MLP neurons of a small language model. Each row is named by its layer, matrix (up: input weights) and neuron, and shows model dimensions 112-175. Each number is 128 + 24 x the weight over its row's rms, rounded and kept within 0 to 255.
A block is one neuron, or neurons of one layer that tend to fire together. Before each block is what it responds to, as a language model described it from the Wikipedia text at the highest values.

Description: Line-initial list hyphens in footnotes and infobox lists, table-row-ending pipes, coordinate-slash spaces, plus scattered mid-word pieces like qu, er, ic.
L3.up264 [ 85 138 133 107 125 102 119 137 102 118 132 149 140 100 116 110 157 105 156 104 164  96 126 138 137 161 139 136 114 105 137 159 121 124 135  94 118 113 126 152 147 144 156 128 158 106 112 109 147 103 120 134 117 143 135 121 137 138 115  56  55 152 107 108]
L3.up278 [ 75 179 121 112 117 103 131 127 101 127 148  90 178 160 151 110 132  92 113 135 130 162 116 111 166 167 117  76 100 105 144 131 105 105 153 118 143 145 114 141 117 116 185 142  88 136 130 118 108 134 102  96 119 133 109  94 135 166 121 154  86 123  91 124]
L3.up430 [150 125 180 178 123 146 136 143 132 126 159 144 142 136 146 113 127 108 159 114 138 121 123 156 160 122 132  86 105  87 128 124 126 112 116 109 135 148 106 119 143  92 109 164 101 164 148  86 111 130 103 137 105 128 156 138  99 136 120 105  92 145 135 103]
L3.up645 [126 156 120 122 127 126 159 118 110 136 119  87 117 166 145 137 148  96 150 117 138 105 189 142 149  27 155 130 126 140 122 116 100 110 123 165 129 100 143 104  87 129 154 136 144 116 149 155 145 152 162 113 125 139 122 155 145 119 153 175 133 156 136 122]

Description: Second subword piece of a split word, often right after a capital initial, strongest for "ut" in Sutton, Sutcliffe, Duterte, Outstanding, Deputies.
L3.up117 [116 126 131  87 148 153 145 179 155 136 153 111 139  86 144 150 129 138 138  99 138 135 111 125 144 106 140 100 122 115 101  74 151  98 101 153 121 121 100 158 150 110 120 194 113 129 165 124 115  90 154 144 159 110 114 137  85 147 133 107 161 104 136 130]
L3.up830 [107 132 142 119 131 154 151 155  87  78 148 132 138 175 149 101 129 119 127  72 148 130  84 114 167 136 165 109 138 119  80 136 145 136 119 117 162 114 141 126 121 141 113 123 173 108 118 133 109 137  87 144 108 175 116 122  86 159 132 142 108 103 149 126]
L3.up857 [149 108 120 128 137 160 112 173  90 132 141 102 112 148 157 123 148 113 141  73 166 105 161 113 133 151 146 117 147 107  70 116  95 125  84 145 173 111 140 121 107 100 106 165 128 123 111 140 118 102 128 111 136 172 114 113 106 111 149 121 140 152 123 146]
L3.up909 [110 110 117 151 143 124 117 199 148 142 137 131 119 104 115 102 138 111 159 133 156 152 159 139 122  56  97 102 146 124 143 174 121 120 131 124  86 122 124 115  94 118 150 151  98 105 106 143 111  76 152 130 125 123 142 151 137 165 115 128  77 126  99 151]

Description: Two groups: the word-internal piece "ut" (mutual, Rutland, Sutton, lieutenant, solution), and the digit 0 in tables, scores and catalogue numbers.
L4.up362 [126 145  86  68 111 140  94 153 115 114 105 138 110 142  90 133 134 100 133 118 163  79 118 127 129 135 184  94 165 154 116 158 149  95 128 133 152  93  82 117 110 131 142 128 119  75 120 108 105 153 135 133 132  78 138 104 120  96 116 137 155 114 147 126]
L4.up465 [122 137 121 149 122 139 162 100 127 103 102 104 111 135 121 114 149 158 140 131 113 112 164 180 104  94 153 113 142  92  89 156 127 124 112 106 137 131 126 110 141 133 170 125 116 132 150 107  81 114 166  66 110 136 151  81 128 148 130  85 161 129 115 157]
L4.up577 [105 105  84 138  84 129  96 103 141  99  48 127  90 132 114 123 166 172  97 126 154 123 114  91 133  80  85 129 112 162 102 188 119 150 130 136 155 124 132 123 122 109 105 136 158 129 151 105 151 109 120 137 104 144 116 134 154 134 116 114 127 147 128 146]
L4.up644 [110 141 116  95 140  89 151  91 117 136 126  96 147 100 128  76 155 175 116 124 105 115 104 123 144 132 104  86 117 147 122 181 151 108 144 152  87 106 134  74 106 164 151 102 125 159 107 143 128  72 131 122 151 106  94  93 128 133 123 120 102 108 165 170]

Description: The second piece of a word split oddly after a short opening fragment like p, in, be: p-ick, in-tern-ational, be-g-ins, pro-g-rams.
L6.up693 [130 146 164 146 111 157  93 131 151  94 117 138 132 185 116 135 126 128 107 115 124 120 130 100 120 116 125 140 136 154 112 129 104 162 119 136 102 168 136 135 149 113 149 139 121 150 142 164  89 111 134 132 100 119 135 131 152 120 138 158 115  56 151 125]

Description: Leading "-" at the start of infobox list lines (after time zones, before Area code or Website), plus mid-word fragments such as p-ot-assium and spec-ific.
L6.up656 [140 111 117 127 104 127 130 115  83 136 114 116 162 176 160 145 137 151 141 136 114 156 148 148 134 133  75 128 153 128 128 120 125 101 135 127 155 122 135 109 127 102 150 145 101 135 146 125 132 144 144 129 118  77 136 118  91 114 144 134 109 134 128 128]

Description: Word-final or mid-word pieces that finish a word split after one or two letters, above all "ay" (p-ay, H-ay-ter, T-ay-lor), and also suffixes like -ed, -ing, -es.
L4.up251 [121 180 127 127 122 117 139 115 116 110 126 116 139 141 117 140 110 129 139 166 150 135 137 174 146 113 138 113 111 140 144  93  98 119 117 130  56 139 105 119 107 140 133 118 115 156 129  92 132 115 145 122 116 164 126 134 117 105 128 116 162 135 124 104]
L4.up349 [143 137 159 130 115  96 154 131  69 103  82 129 151  88 136 104 131 124 150 113 141 136 101 121 118 109 156 173 117 111 107 117 102 161 148 154 123  93 113  88 135 122 169 154  68 103 136 145 130  99 148  99 121 130  86  65 158 161 136  92 134 122 109 157]
L4.up556 [112 146 138 145 137 113 134 134  94 138 128 117  78 130  94 111 168 110 153 106 139 118 142 102 153 138 167 125 122 124 123  82 113 188 139 130 111 104  97 156 137 173 144 137 139 104  98 192 142 144 152 120 140  90 155 115 123 133 105 137 115 108 136 110]
L4.up933 [167 144 155 113 150 177 145 129 108 125 147 152 107 125 135 158 152 118 138 124 111 145 155 140 146 101 128  98 146 151 149 115 121 148 132 141  79 130  81 111 164  98 142 153 101  96  99 161 111 131 162 125 110 100 134 122 137 140 124 148 144 128 101 152]

Description: The space after the slash between degree-minute and decimal coordinates; also mid-word continuations, often after "c", like Counc|il, overc|ast, conc|ern.
L4.up501 [123  95 111 125 134 129  88 123 149 137 158 164 114 131 137 109 149 105 156 148 141 142 110 144 127 141 158 152 125 108 145 150 171 114 117 106 105  95 135 124 150  99 124 171 122 122 125 132 180 113 128 137 149 140 119 103  92 136 125 101  57 152 125 158]
L4.up661 [125 121 120 131 144 156 135 144 111 140 162  84 127 140  96 120 138 112 135 132 143 157 103 123  78 122 137  84 164 132 132 159 167 148 140 172  94 124  96  81 144  80 130 138 126 150 138 148 157 117 175 156  99 127 153 155  95 118 142 120 126 162 148 130]
L4.up741 [ 90 138 125 152 110 160 129 159  79 178 145 132  91 108 112 159 136  86 126 134 140 124 115 140 155 117 148 146 136 113 158 184  82 140 135 170 150 123 128 126 112 128 138 168 155 110 119 153 110  89 166 145 148 130 161 150 120 124 146  93 120 131 126  92]
L4.up946 [116 129 155 107 142 130  82 143 107 128 119 102 146 120 153 147 115  87 130 138 168 134 174 178 155 131 134 113 100 119 139 134 144 113 131 142 170 124 120 133  86 116 103 133 190 113 103  99 117  98 153 123 133 135  92 159 148 147 125  95 145 125 119 103]

Description: Word-piece tokens that finish a word split oddly, such as "nd" in End/Under/rendered, "v" in Elevation, "ork" in York; also paragraph breaks.
L3.up209 [136 112 162 134  96 119 124 115 122 157 164 171  82 132 117 176 140 156 145 124  68 122 101 162 104 107 125 144 195 107 132 114 105 111 154 117 109 177 124 141 156 132 128 131 117 144 146 124 106 124 112 122 113  98 104 102 143 115 159 141 141 100 163 117]
L3.up337 [152 149 163 117 108 151 140 167  70 126 136 143 109 121  92  99  98 117 157 168 151  99 130 146 155  74 141 149 141 165 106 112 122 128 150 119  93 114 114 105 142 105 142 154 104  81 109 107 118 126 123 140 101 124  70 146 170 147 131 145 112 141  95 113]
L3.up427 [122 103 117 135  91 119 113 157 106 146  85 125 135 107 165  74 142 197 123 129 101  94 142 178 123 134 100 128 121 156 108 148 100 119 148 118 145 124  90 129 126 109 107 140 132 124 139 172 128 135 103 129 129 154 120  89 139 154 139 135 107 166  98 124]
L3.up480 [119 107 125  98 133  45 167 127 147 123 135 148 166 137  81 136 130 136 167 137 101 122 116 137 125  84 116 122 125 101 130 110 150 129 134 160 101 111 144 127 141 131 117 135 115 129 101 136  95 118 131 130  96 117 129  99 120 168 134 137 127 147 130  82]